{
  "num_hidden_layers": 17,
  "hidden_size": 256,
  "num_key_value_heads": 4,
  "norm_place": "pre",
  "init": "normal",
  "lr_mult_up": 1.47
}
MLP neurons of a small language model. Each row is named by its layer, matrix (up: input weights) and neuron, and shows model dimensions 32-127. Each number is 50 + 10 x the weight over its row's rms, rounded and kept within 0 to 99.
A block is one neuron, or neurons of one layer that tend to fire together. Before each block is what it responds to, as a language model described it from the Wikipedia text at the highest values.

Responds to: Mid-word fragments, often "at"/"d"
L11.up773:53 50 60 46 50 36 60 66 57 71 58 59 54 54 51 69 43 52 31 58 38 62 57 42 75 36 49 47 58 32 41 38 35 62 36 44 58 57 55 51 42 47 51 35 29 50 62 42 59 45 60 53 36 51 46 52 42 44 59 48 52 57 56 44 49 47 65 53 60 43 62 45 47 64 43 49 45 40 42 40 56 40 71 53 47 51 42 62 37 73 61 44 42 45 68 50

Responds to: Word-final suffix pieces
L11.up444:44 52 36 43 68 50 29 56 46 33 54 58 62 45 49 47 43 42 59 65 48 52 61 45 41 72 34 67 54 56 52 47 33 50 45 49 34 50 25 45 49 52 45 64 35 54 57 57 42 55 33 34 53 58 68 52 59 45 55 47 53 39 52 44 40 53 60 50 74 66 40 51 30 52 52 57 42 66 50 58 64 47 57 53 46 35 40 42 50 47 38 40 39 43 52 61

Responds to: Line-ending heading markup
L5.up67:57 68 59 48 43 44 50 27 35 36 45 47 51 45 32 80 58 51 61 62 52 47 65 39 30 33 54 63 69 50 49 63 76 40 46 43 51 59 53 44 49 46 50 35 56 51 56 51 61 62 58 39 50 62 60 49 41 44 70 50 47 39 65 44 59 50 46 46 47 47 75 46 38 59 69 55 62 76 72 53 57 40 55 40 49 58 44 55 44 38 44 38 57 66 53 45
L5.up86:49 59 42 31 50 43 43 50 69 49 39 37 64 47 43 47 43 49 65 56 62 40 36 39 59 33 47 67 59 47 32 52 70 62 51 43 46 60 42 41 44 40 46 62 53 47 48 47 59 56 59 52 52 54 68 62 43 60 68 36 44 52 53 47 55 39 68 46 57 53 46 43 28 58 42 43 62 43 71 62 53 49 59 54 47 56 59 47 37 54 66 40 50 54 48 34
L5.up167:43 43 53 45 56 43 30 41 39 55 50 39 61 24 40 51 43 58 59 57 51 25 53 42 68 45 54 50 65 42 47 38 63 63 60 47 43 40 49 60 42 48 42 36 40 57 47 48 37 76 51 37 57 62 50 56 47 49 45 51 53 31 50 43 58 39 58 67 50 44 44 59 37 49 57 58 43 60 66 43 63 42 51 40 41 47 60 39 34 39 49 49 51 46 49 47
L5.up376:59 75 47 28 57 43 46 45 58 59 39 42 58 64 43 63 41 46 41 52 72 22 56 55 46 55 44 47 45 40 71 41 35 37 41 39 49 49 48 49 69 57 33 29 56 49 37 51 44 56 38 39 58 37 63 48 51 47 38 43 48 52 44 23 39 39 59 38 59 48 52 63 38 51 46 57 61 60 56 59 46 59 62 40 48 40 41 55 41 50 57 44 45 62 54 46
L5.up536:52 62 65 44 25 56 40 44 32 46 36 57 54 53 61 53 58 41 48 49 30 44 59 66 42 34 50 55 53 43 40 59 56 47 48 55 55 51 43 45 42 56 47 46 58 65 65 58 52 61 62 40 44 48 40 48 45 42 53 52 60 28 63 41 48 62 67 67 55 44 39 46 42 45 52 31 53 50 58 35 42 55 56 45 53 66 50 22 44 67 32 36 47 52 42 51
L5.up707:48 49 43 37 65 31 54 62 67 52 45 46 47 50 52 33 30 48 48 54 45 65 46 43 56 52 39 42 42 49 49 29 72 36 47 47 44 60 49 64 51 45 61 63 47 27 51 46 51 54 65 67 29 43 48 51 51 54 51 53 53 37 71 56 54 58 32 55 57 56 65 46 34 42 66 37 46 50 62 57 53 43 52 32 44 34 70 51 53 43 54 37 38 44 42 45
L5.up826:52 51 23 52 50 45 34 54 46 54 49 45 50 42 52 34 44 59 58 53 61 37 56 44 39 31 62 45 44 68 35 40 48 59 44 53 58 37 43 37 50 69 64 56 37 43 56 62 77 53 46 54 47 43 48 42 51 57 54 56 59 44 52 45 33 57 37 41 31 46 66 63 31 40 46 43 29 49 49 51 46 43 67 58 57 47 51 56 40 43 64 49 42 54 52 42
L5.up859:62 57 53 36 52 33 57 52 39 56 60 48 66 47 34 63 53 55 59 42 60 39 52 49 35 52 47 40 49 62 54 63 65 44 46 54 64 57 39 52 56 43 59 60 56 40 36 32 38 57 54 45 54 56 63 69 47 56 37 34 44 57 46 59 52 32 43 62 69 55 50 44 52 72 31 25 35 62 59 48 46 36 47 39 44 71 56 51 41 50 49 43 56 68 36 43

Responds to: Percent sign after figures
L11.up153:36 62 54 34 42 67 45 60 43 36 43 45 41 42 57 46 73 67 43 52 82 38 41 46 47 66 49 60 66 49 64 38 46 62 52 66 59 66 54 44 52 37 57 39 40 58 47 50 57 62 41 50 72 48 38 38 38 54 36 48 44 37 54 40 50 58 55 54 48 42 46 51 45 52 52 52 52 43 48 44 52 56 51 51 59 42 57 39 52 53 52 51 46 39 54 51

Responds to: Word-final suffix pieces
L5.up25:57 56 40 39 32 66 50 31 56 61 59 43 67 46 47 51 48 29 53 53 43 48 50 54 48 43 61 52 32 38 53 60 19 42 59 26 33 32 72 31 52 72 57 50 46 50 70 61 70 54 56 33 59 60 54 53 47 33 37 50 43 47 54 55 47 71 50 72 45 48 32 61 54 54 57 45 69 61 54 56 43 36 59 47 48 51 38 52 49 46 37 56 50 78 50 51
L5.up28:62 50 41 48 31 43 47 40 72 45 40 57 56 64 56 63 61 61 64 61 57 51 54 39 53 41 66 52 49 54 41 43 44 41 40 56 54 59 47 39 53 56 53 49 33 37 19 55 42 61 48 48 45 46 58 60 47 51 35 57 36 54 63 43 42 37 49 49 44 53 40 55 36 51 38 42 53 47 40 47 57 45 41 35 68 30 48 44 36 47 47 47 42 58 46 50
L5.up104:49 43 66 40 59 28 58 43 64 47 31 31 55 50 58 40 63 58 56 58 50 49 61 62 63 42 22 35 28 30 41 63 60 48 64 57 47 40 39 52 42 53 42 60 40 48 68 61 50 54 60 54 55 45 61 57 64 64 35 61 55 52 57 45 60 50 49 34 41 50 32 45 36 40 47 57 50 59 64 29 38 66 57 35 43 42 62 43 50 52 62 41 54 59 30 59
L5.up133:49 49 38 61 50 47 42 41 58 55 40 66 55 47 44 52 45 40 37 51 62 43 46 62 39 31 58 32 31 61 35 50 40 39 62 59 54 38 52 47 52 66 55 42 43 45 46 53 45 38 56 49 46 46 64 69 40 56 52 60 74 46 56 31 43 64 44 47 46 58 65 68 42 48 59 43 41 56 62 59 43 52 54 54 42 38 23 45 34 49 66 72 56 73 44 50
L5.up561:41 33 57 63 44 50 48 49 54 38 52 38 68 35 52 57 50 41 42 56 48 47 56 47 62 46 56 40 34 49 57 55 51 52 45 43 42 42 30 52 41 45 48 55 46 45 50 48 43 55 54 57 53 39 45 40 47 50 54 46 54 26 54 50 58 46 37 50 62 61 52 54 35 52 42 46 48 77 65 49 34 42 48 52 71 34 39 43 80 50 56 53 60 65 33 52
L5.up734:42 35 52 53 52 47 44 50 49 51 36 32 68 40 43 59 36 47 40 50 43 64 59 75 40 52 53 48 50 41 60 60 35 50 54 33 38 35 47 62 28 49 49 38 52 53 42 61 52 74 50 36 42 51 60 76 36 51 63 50 77 43 56 50 61 53 61 48 68 36 50 65 49 41 51 44 57 52 55 45 51 51 39 61 43 51 54 36 61 50 57 41 32 52 62 29
L5.up774:61 28 44 42 34 61 44 43 47 70 41 41 68 44 41 66 41 54 56 70 52 78 71 47 69 53 70 49 32 65 45 60 42 54 43 55 37 46 41 45 53 36 35 63 62 37 47 44 57 56 52 43 64 45 57 43 54 45 51 47 75 47 67 57 46 58 55 71 59 52 56 52 35 58 60 45 41 42 59 50 47 46 64 36 54 39 48 43 51 57 43 56 32 60 49 50
L5.up970:44 70 53 45 54 70 47 59 46 61 52 29 73 54 45 34 52 60 28 56 54 55 41 53 62 48 67 56 43 46 55 42 29 31 42 48 38 43 53 45 39 45 43 61 58 64 49 54 35 40 47 50 42 32 60 56 49 44 48 41 40 28 50 51 42 37 60 47 56 46 40 66 54 48 48 55 56 37 66 47 52 52 43 48 55 43 49 57 32 36 51 34 37 53 42 50

Responds to: Infobox line ends; word-initial d
L4.up161:36 60 49 42 59 48 47 40 54 49 45 46 35 37 54 48 38 53 32 48 57 40 53 58 43 49 50 47 62 66 46 57 47 69 42 47 71 70 49 45 43 40 58 67 51 70 46 51 49 46 38 39 72 46 55 46 65 37 61 37 13 53 55 29 50 45 51 45 61 53 52 44 35 55 51 36 59 47 47 47 40 58 50 51 60 50 45 47 51 41 49 44 48 40 35 54
L4.up259:54 48 44 53 62 57 42 65 44 64 42 53 49 45 52 57 52 47 44 38 30 55 61 38 44 48 51 36 64 48 39 30 39 50 56 57 55 70 57 29 56 77 64 65 42 46 56 43 45 59 64 38 37 49 45 48 39 54 44 51 41 54 38 42 45 40 55 47 63 59 43 50 30 57 51 57 66 51 64 47 75 43 40 42 62 50 33 43 50 63 50 53 71 45 58 44
L4.up335:64 54 41 39 64 60 39 63 63 43 55 26 45 68 45 59 44 52 35 41 55 36 38 69 36 41 44 54 56 49 53 58 52 58 41 52 43 52 27 66 40 41 47 36 35 54 58 34 41 53 66 55 45 61 55 60 52 53 49 49 50 52 58 42 49 55 63 45 51 47 52 59 36 58 65 61 46 52 60 61 46 65 55 52 49 56 55 44 69 59 55 50 51 54 42 61
L4.up356:44 68 46 42 53 46 52 46 50 53 37 44 46 47 40 34 39 40 53 38 49 41 69 46 39 44 61 49 33 40 33 47 57 62 42 47 55 53 41 57 45 63 53 55 55 62 50 58 54 55 68 66 64 54 54 55 44 49 64 37 59 49 78 39 53 51 56 43 56 39 46 64 46 52 56 52 40 57 49 39 68 50 53 72 60 55 51 57 52 47 57 36 60 41 41 35
L4.up494:62 66 43 34 35 50 57 53 53 42 58 51 63 49 60 68 51 68 48 64 53 35 54 59 44 55 72 42 52 40 58 42 73 63 54 36 62 47 46 53 33 33 57 37 41 46 37 57 44 49 43 42 65 43 46 60 35 43 43 61 41 58 69 55 49 32 80 48 37 46 32 64 45 51 46 71 51 46 58 45 64 75 38 57 69 48 56 55 60 68 54 39 64 41 38 52
L4.up684:43 56 58 57 58 70 48 50 42 66 56 42 33 44 58 30 47 57 49 45 62 57 62 43 46 47 42 36 72 51 56 59 54 52 48 59 51 63 36 70 58 51 50 54 40 56 44 29 54 50 63 44 56 53 48 64 45 48 47 44 69 48 48 51 59 59 46 44 49 55 75 45 41 48 62 77 58 80 51 24 50 54 59 43 43 46 43 42 59 67 65 56 49 58 52 76
L4.up855:41 55 33 55 37 37 49 32 50 64 49 63 59 48 33 42 18 62 46 40 60 28 38 55 49 64 46 51 33 40 64 43 51 71 58 54 44 33 44 54 72 57 52 51 43 64 64 57 47 48 40 32 64 40 42 58 61 38 46 23 43 28 54 48 50 49 66 59 56 59 60 48 42 58 57 66 51 42 60 55 46 50 58 35 37 43 42 54 38 56 45 40 43 41 44 53
L4.up987:54 51 57 64 63 38 41 48 50 48 43 59 52 56 42 60 56 43 31 47 33 37 43 45 51 53 53 44 66 50 40 27 68 19 50 35 78 50 51 35 49 64 52 71 44 45 69 45 58 58 48 54 61 47 57 46 37 50 53 45 43 50 44 69 61 57 50 52 66 50 45 50 37 60 54 48 56 53 41 37 56 66 55 51 53 47 52 29 44 39 47 54 50 37 40 55

Responds to: Mid-word subword fragments
L5.up223:31 49 41 33 61 27 49 50 51 49 56 61 55 59 44 52 63 49 48 36 56 46 48 56 42 32 31 44 59 64 50 51 49 46 47 58 43 57 36 50 51 52 48 54 50 48 63 57 51 59 46 50 60 58 36 48 54 38 39 39 44 33 38 45 54 33 40 65 48 41 61 42 40 53 47 53 47 64 54 51 53 29 51 60 31 52 40 41 47 59 33 59 51 45 53 49
L5.up373:71 54 54 52 49 53 56 60 61 55 43 61 52 62 58 58 49 63 57 59 51 40 74 25 47 38 54 47 72 54 77 34 47 64 66 50 44 31 47 57 47 38 54 49 57 46 63 63 47 28 57 52 42 55 58 49 33 66 59 53 63 58 62 58 54 49 50 35 53 76 51 42 50 53 57 48 67 55 35 68 53 56 34 48 54 70 38 55 53 51 64 39 50 56 67 42
L5.up663:79 30 53 43 56 35 47 38 52 59 45 61 48 45 65 63 49 55 45 66 46 44 50 51 35 62 54 49 55 47 58 40 42 76 52 52 63 59 34 41 53 52 66 64 57 53 53 60 55 51 56 55 52 36 43 49 49 54 52 63 47 45 63 73 49 54 67 58 60 57 49 54 52 66 55 45 58 42 57 49 62 42 56 58 61 49 53 59 45 49 59 57 42 46 54 46
L5.up724:45 45 56 61 63 60 51 54 49 44 61 60 50 47 41 43 46 40 43 53 34 48 59 52 45 35 49 44 52 37 47 45 34 74 34 45 59 55 64 55 40 62 33 41 56 54 42 62 59 45 57 58 40 48 62 59 45 61 51 57 49 51 55 48 43 38 69 50 40 61 45 58 67 62 46 28 45 24 73 82 52 56 43 53 44 34 53 40 49 46 66 39 47 50 43 53
L5.up728:54 59 54 64 39 47 46 38 54 66 56 54 30 48 49 64 46 39 71 51 27 47 50 52 54 57 39 43 76 57 49 57 31 51 64 51 37 51 50 51 52 54 45 47 59 56 45 36 39 59 60 62 47 54 58 40 60 56 51 57 54 57 69 63 55 33 62 35 58 57 37 31 37 52 38 32 59 45 71 37 31 71 45 19 51 35 45 41 55 57 53 50 53 61 63 53
L5.up788:56 49 48 54 51 59 51 26 56 48 50 64 48 45 47 42 60 44 39 45 56 44 44 38 41 38 34 37 56 30 52 48 51 61 69 53 47 52 29 52 40 57 45 58 50 52 48 41 40 65 33 50 46 53 69 49 47 50 54 44 49 43 60 56 54 45 39 47 47 57 65 57 27 52 39 60 58 50 45 57 56 38 37 51 59 58 60 52 38 57 46 67 46 49 42 41
L5.up895:52 49 64 56 49 65 39 46 55 57 57 69 40 58 55 51 37 61 45 35 42 58 64 40 51 48 56 63 46 49 37 60 60 53 50 53 51 46 39 41 52 48 47 58 64 37 20 52 46 61 52 52 40 48 39 57 30 55 36 62 44 45 53 66 64 56 36 44 45 54 46 53 26 50 44 52 58 49 32 55 56 51 35 43 43 63 38 48 55 37 53 65 45 68 51 58
L5.up1002:45 52 58 57 47 43 46 42 67 59 54 40 45 48 48 43 57 32 59 72 61 56 51 40 49 52 27 58 37 45 59 46 35 46 46 48 50 48 40 45 43 55 61 35 48 47 66 53 42 48 41 60 53 45 55 67 34 52 66 52 68 43 41 47 56 48 44 60 42 45 62 55 56 53 43 57 68 45 49 59 44 42 62 47 43 48 61 45 45 49 37 57 48 68 46 65

Responds to: Decimal digit endings
L4.up83:46 51 48 55 48 47 55 55 39 53 50 58 52 62 57 52 50 44 43 41 53 59 49 43 64 43 46 64 46 70 31 36 48 34 34 41 64 34 38 50 61 52 58 51 64 47 50 53 37 57 55 67 54 36 48 40 44 57 46 61 71 63 56 36 62 41 55 56 39 50 57 49 51 44 62 36 47 58 48 69 53 59 42 61 31 67 48 70 36 36 48 45 61 48 38 34
L4.up266:57 53 48 41 47 52 50 55 46 53 26 44 59 35 52 65 61 50 57 68 54 46 37 55 47 43 46 59 33 34 40 42 56 67 33 57 54 50 57 51 55 46 64 64 39 56 40 41 54 53 31 46 62 58 46 63 45 35 51 45 53 36 88 56 49 73 46 53 45 50 38 53 54 67 44 38 42 54 38 61 50 46 45 56 53 48 55 46 60 60 45 43 58 52 52 53
L4.up324:44 59 33 51 53 74 53 59 64 55 53 28 38 52 75 51 59 45 28 57 29 57 68 58 52 54 38 48 59 47 46 56 51 43 60 43 46 38 40 60 63 40 41 75 47 44 61 56 37 51 50 49 57 34 48 53 43 43 62 52 45 49 72 63 54 53 59 41 53 49 65 48 44 64 62 51 54 63 42 48 77 24 47 40 54 52 45 55 48 39 39 37 50 51 49 45
L4.up395:49 55 54 64 52 70 52 47 35 55 51 38 59 37 43 52 45 51 44 67 62 47 39 53 59 59 54 52 62 42 43 50 48 61 52 71 66 52 56 57 76 42 55 49 63 45 40 34 43 68 57 50 56 63 31 56 62 40 62 57 45 66 44 47 54 54 43 39 57 53 57 41 47 54 59 37 47 35 39 55 65 38 40 34 52 58 58 44 63 23 44 46 58 37 36 51
L4.up534:31 51 31 51 58 43 54 48 40 37 47 55 56 48 53 47 50 56 50 66 41 57 46 61 53 43 49 64 47 51 33 52 48 68 37 64 40 38 60 54 50 58 56 41 39 49 40 63 41 53 61 27 61 57 50 56 47 51 53 60 62 47 65 52 59 38 43 48 53 34 43 48 45 57 49 75 37 50 57 48 57 63 52 57 45 50 76 61 63 46 46 42 67 43 49 58
L4.up605:58 61 47 44 38 38 55 57 57 29 31 57 69 53 51 41 46 45 44 55 35 44 48 78 46 54 52 52 56 55 56 36 58 48 46 44 60 61 48 42 45 43 52 52 48 58 63 53 58 55 58 53 58 43 45 66 31 44 55 35 50 36 71 35 49 47 51 54 66 56 58 43 44 63 50 49 57 53 76 53 57 42 58 61 40 58 40 39 40 39 50 41 60 41 52 33
L4.up651:67 22 38 46 46 52 44 51 61 45 49 37 57 40 52 60 53 53 57 48 63 30 40 51 39 46 35 55 55 39 54 55 45 27 55 37 45 20 48 44 55 55 49 51 63 39 50 29 32 41 51 48 48 65 52 43 35 39 56 53 51 50 43 35 65 69 49 41 50 33 30 45 48 55 69 47 41 59 47 51 51 39 32 51 55 50 58 51 44 46 62 53 35 56 56 59
L4.up845:35 63 47 46 65 50 43 51 51 58 35 55 41 57 43 51 51 62 50 50 64 35 46 71 46 42 54 56 66 28 32 43 52 48 50 53 47 24 58 52 59 61 57 59 53 45 47 58 34 48 55 58 58 47 57 41 34 60 58 39 39 30 44 60 65 48 45 42 46 59 66 47 46 60 58 58 55 63 46 58 44 56 42 47 50 42 57 49 56 62 46 48 48 46 50 53

Responds to: Word-initial prefix fragments
L5.up221:69 54 51 44 47 59 31 58 62 41 67 46 59 47 53 53 51 53 54 52 41 37 21 55 71 56 36 48 50 68 43 51 33 69 62 48 54 57 50 75 50 58 63 64 45 58 45 47 32 48 44 41 64 64 54 47 36 37 39 41 45 41 59 52 64 49 58 65 62 44 34 44 36 64 45 53 46 53 50 48 45 34 43 37 59 50 51 47 52 36 62 49 60 39 48 54
L5.up378:58 55 37 39 48 16 49 43 39 39 52 48 65 37 53 65 44 56 45 46 61 52 37 47 43 40 46 54 33 50 41 30 61 48 58 54 60 59 39 53 42 47 47 51 38 44 22 60 54 39 40 54 56 57 55 59 49 37 62 54 49 35 61 45 42 46 53 60 47 51 57 54 37 53 60 49 51 48 54 51 25 46 24 53 48 35 66 26 67 42 35 36 48 41 54 35
L5.up391:49 75 55 32 59 44 42 40 52 51 39 42 53 39 59 62 39 43 45 39 57 63 52 54 54 44 32 47 68 39 53 63 54 55 56 32 59 48 47 42 41 51 58 43 41 67 47 37 47 48 41 60 34 47 53 43 51 42 49 33 43 55 58 58 50 53 45 37 45 31 46 52 47 72 54 29 58 33 58 38 46 43 39 34 56 41 54 39 28 51 54 58 48 41 54 32
L5.up661:50 51 47 42 48 46 33 40 53 48 53 57 37 55 44 49 35 25 54 44 58 69 52 51 37 16 43 57 46 56 61 50 42 53 48 45 56 62 44 55 46 55 51 48 31 54 60 35 53 54 44 41 48 43 55 46 45 57 53 66 54 47 54 47 45 55 45 52 43 40 38 51 57 36 42 42 60 48 53 43 54 31 26 49 50 48 37 54 60 43 57 39 50 42 69 46
L5.up666:62 55 60 53 49 51 50 59 70 53 51 39 65 45 32 45 46 37 48 59 50 61 54 39 66 55 56 58 59 60 35 63 74 34 50 57 48 58 61 69 51 67 64 42 46 43 37 54 41 35 54 61 60 61 53 43 42 47 45 43 54 40 64 48 61 52 52 36 38 53 64 60 38 50 60 63 46 64 62 57 49 45 53 43 39 60 70 50 43 53 62 45 36 47 48 65
L5.up736:64 40 78 47 47 46 48 52 41 66 61 61 53 60 44 42 39 71 69 62 61 51 53 55 62 51 48 56 39 39 50 51 49 36 60 43 52 57 48 74 51 53 63 36 35 49 38 58 69 40 57 58 50 60 61 50 27 53 65 41 66 43 52 49 43 46 60 57 66 60 26 43 48 52 50 57 45 45 44 32 46 34 62 47 39 33 54 52 56 63 41 45 54 35 60 44
L5.up832:54 64 53 56 48 52 50 54 50 52 47 42 47 59 57 53 68 57 52 55 30 51 51 80 52 59 36 66 50 36 56 56 53 55 56 51 60 70 49 30 69 17 69 49 55 52 48 49 35 56 43 69 50 55 26 53 50 44 36 57 53 55 67 48 84 67 43 40 42 67 53 54 52 69 55 48 60 52 69 49 50 49 44 40 41 55 48 49 44 58 66 43 43 40 43 54
L5.up1012:51 53 44 60 32 61 44 37 48 46 57 53 48 42 63 47 52 63 47 50 58 22 46 57 64 31 33 45 52 51 48 43 56 54 50 31 62 75 63 61 49 46 48 45 48 54 46 40 41 31 62 45 48 53 58 47 37 48 58 48 59 49 59 53 36 50 41 30 50 44 49 26 45 52 44 49 53 51 51 43 58 50 41 47 51 50 43 46 69 60 53 60 50 33 56 36

Responds to: Word-completing final fragments
L4.up117:43 55 57 58 33 58 49 49 61 52 68 43 63 52 37 36 56 43 63 47 63 30 53 48 42 43 52 42 44 49 77 59 41 42 51 49 49 44 35 54 55 50 67 57 46 57 56 63 43 56 47 57 61 40 56 70 41 48 37 47 46 31 55 52 40 53 70 36 49 55 59 48 42 42 64 37 73 33 56 50 44 39 59 36 64 32 38 30 48 48 48 42 53 44 50 55
L4.up132:50 80 33 39 45 45 52 44 48 35 64 46 44 21 41 50 36 33 76 61 51 42 46 59 58 60 52 45 50 59 42 49 53 52 33 70 64 49 49 46 47 47 60 44 49 34 43 50 36 58 44 52 37 36 53 61 49 61 42 62 52 42 41 36 53 60 53 47 43 64 50 34 49 59 70 47 50 48 63 35 48 58 42 36 42 56 38 47 61 43 65 56 44 60 45 37
L4.up231:53 51 57 47 50 60 53 45 46 42 38 38 54 33 65 57 47 39 63 54 59 36 46 44 46 53 57 40 51 40 38 44 41 54 65 47 62 41 48 51 45 44 56 72 49 54 35 60 56 45 45 67 59 50 64 49 52 47 50 53 53 37 54 54 56 48 66 46 46 43 71 53 38 48 47 53 51 31 57 61 52 30 45 31 46 61 43 46 37 51 52 49 53 25 61 24
L4.up269:56 59 60 59 59 59 57 43 63 40 73 80 53 51 51 28 51 48 43 67 51 51 37 58 55 53 44 52 37 59 46 55 39 38 50 62 58 53 32 44 40 51 46 43 40 46 44 49 53 55 65 22 53 39 64 64 45 49 34 59 59 39 47 46 38 45 49 49 76 54 44 62 46 62 52 56 55 42 49 52 57 54 49 35 54 61 64 57 49 67 41 48 27 75 33 58
L4.up565:45 55 34 58 52 44 59 57 45 38 48 55 54 63 40 47 46 35 50 64 35 44 18 49 68 50 56 43 43 71 58 48 47 59 51 53 48 47 52 57 38 38 50 56 58 57 53 60 38 42 51 60 36 60 53 66 37 45 49 52 38 41 41 54 48 59 64 53 45 43 35 53 30 52 42 38 62 57 45 39 40 69 50 56 41 46 45 56 49 36 56 49 64 61 61 52
L4.up678:61 28 69 40 52 37 45 51 49 41 56 46 62 37 54 59 37 35 53 66 61 44 45 57 41 43 52 43 49 47 46 50 29 50 65 54 59 43 37 50 36 38 38 52 64 65 45 48 35 54 40 49 21 56 50 41 21 56 37 46 55 36 64 53 47 42 58 46 63 48 54 34 49 44 33 64 52 37 64 54 48 39 53 26 49 51 65 42 47 50 48 33 51 37 50 48
L4.up690:67 47 25 50 69 44 46 47 35 63 46 47 49 58 37 43 60 56 54 59 79 54 63 61 56 50 58 51 44 57 53 57 58 48 49 59 66 46 46 55 30 65 45 52 32 35 61 48 45 51 62 53 49 56 56 55 45 64 36 52 58 70 33 36 53 54 62 30 60 55 49 51 62 57 49 49 38 42 50 37 44 56 47 48 65 69 47 54 46 52 49 56 51 58 46 70
L4.up975:52 51 48 48 35 51 67 58 49 35 68 61 45 43 73 46 42 69 63 36 56 40 54 68 45 57 53 36 41 70 47 40 39 53 50 51 43 47 60 35 49 32 56 60 41 51 33 46 39 43 46 59 36 34 57 47 43 57 56 52 37 39 55 41 41 63 48 45 46 48 44 62 39 58 52 40 48 52 44 40 52 42 38 48 51 42 29 48 62 41 66 47 46 56 42 38

Responds to: Mid-word subword fragments
L4.up28:59 53 54 42 35 58 40 53 59 43 69 55 51 30 59 60 59 55 46 49 31 44 73 58 41 52 45 48 60 52 59 38 58 43 49 57 44 50 55 27 67 56 52 57 58 58 52 62 45 39 68 54 50 52 34 34 45 43 69 46 48 52 33 74 49 66 46 48 61 43 60 51 23 61 44 48 51 36 32 42 43 46 53 45 40 49 44 41 44 47 36 44 51 47 38 61
L4.up118:43 26 53 67 41 62 39 29 61 43 38 60 37 46 44 57 65 39 47 49 38 64 40 47 45 65 54 41 48 48 49 49 50 51 58 41 60 49 70 60 34 42 52 57 55 43 54 49 38 61 31 56 64 60 44 49 47 45 66 52 67 52 60 25 44 43 55 60 58 70 52 45 37 39 61 40 51 37 57 51 43 62 56 55 50 53 57 50 59 55 55 48 54 44 51 55
L4.up285:45 42 61 48 45 36 43 35 66 55 51 41 51 63 69 41 46 47 59 21 33 41 60 46 49 51 58 35 53 46 47 37 55 50 46 54 53 43 54 46 55 46 46 52 46 46 56 43 48 66 61 55 42 79 65 39 57 61 52 58 42 40 48 49 57 49 45 45 44 62 65 44 61 43 43 54 41 39 56 57 65 49 52 53 53 52 38 38 46 56 47 35 54 34 31 52
L4.up310:45 42 39 54 66 50 41 56 46 52 48 55 54 48 52 38 63 52 45 54 26 48 47 34 59 58 50 42 46 34 58 54 43 45 54 48 34 47 53 64 39 63 40 39 58 55 56 58 71 60 68 65 57 47 47 47 51 50 68 43 59 42 60 54 43 51 52 53 47 43 44 64 45 59 40 43 57 31 45 32 35 45 47 37 58 55 60 40 48 62 50 58 60 36 48 54
L4.up315:40 41 41 55 46 71 26 37 52 34 48 54 47 51 44 39 59 55 47 52 62 60 48 48 60 40 56 45 57 39 33 50 32 56 42 60 45 38 56 50 48 53 48 56 42 61 50 50 56 45 51 64 47 47 47 47 42 35 48 53 57 53 58 33 62 47 52 43 66 50 48 42 49 54 46 75 45 69 62 60 53 54 44 39 39 44 49 46 52 60 56 55 43 45 58 46
L4.up393:48 42 54 57 55 50 26 46 53 54 59 76 47 45 42 62 54 38 67 49 50 45 46 44 35 76 52 40 59 42 39 45 52 51 50 51 43 47 47 52 47 48 34 60 60 37 49 43 34 54 53 55 53 67 52 54 57 36 63 50 38 43 49 59 53 51 47 70 57 50 47 54 19 52 54 45 41 59 44 41 61 45 43 43 30 38 45 52 58 48 45 51 50 51 55 45
L4.up416:47 32 52 52 50 47 53 47 53 63 42 57 53 45 33 51 62 40 53 49 57 56 59 62 48 44 56 49 68 68 45 41 61 55 63 51 46 52 62 36 64 60 36 40 52 69 52 41 40 52 34 43 68 60 55 36 56 45 65 51 46 56 55 49 52 49 49 47 54 47 80 40 42 63 41 53 43 37 44 39 37 48 43 41 41 61 50 50 62 66 49 50 52 43 62 40
L4.up619:46 67 58 70 51 51 33 41 51 45 29 52 55 59 43 42 59 52 52 44 49 57 39 53 46 81 51 43 33 37 43 43 55 41 55 55 58 64 54 43 46 44 53 44 36 50 43 42 50 24 44 43 48 45 43 37 45 34 51 42 58 61 60 66 56 60 50 44 46 51 52 51 32 54 53 38 57 50 51 67 46 57 67 28 40 37 52 56 48 50 40 56 40 53 48 46

Responds to: Short word fragments
L11.up896:64 70 67 45 50 56 46 50 51 73 53 46 64 52 49 44 62 40 35 59 76 33 60 53 72 64 49 38 38 52 46 60 54 49 53 76 39 42 43 41 60 46 51 45 60 46 44 45 57 49 52 47 64 59 41 49 43 60 52 38 50 37 55 44 53 54 40 45 45 47 48 69 27 50 46 44 41 40 52 50 50 56 46 46 38 57 52 47 44 56 55 43 59 40 46 29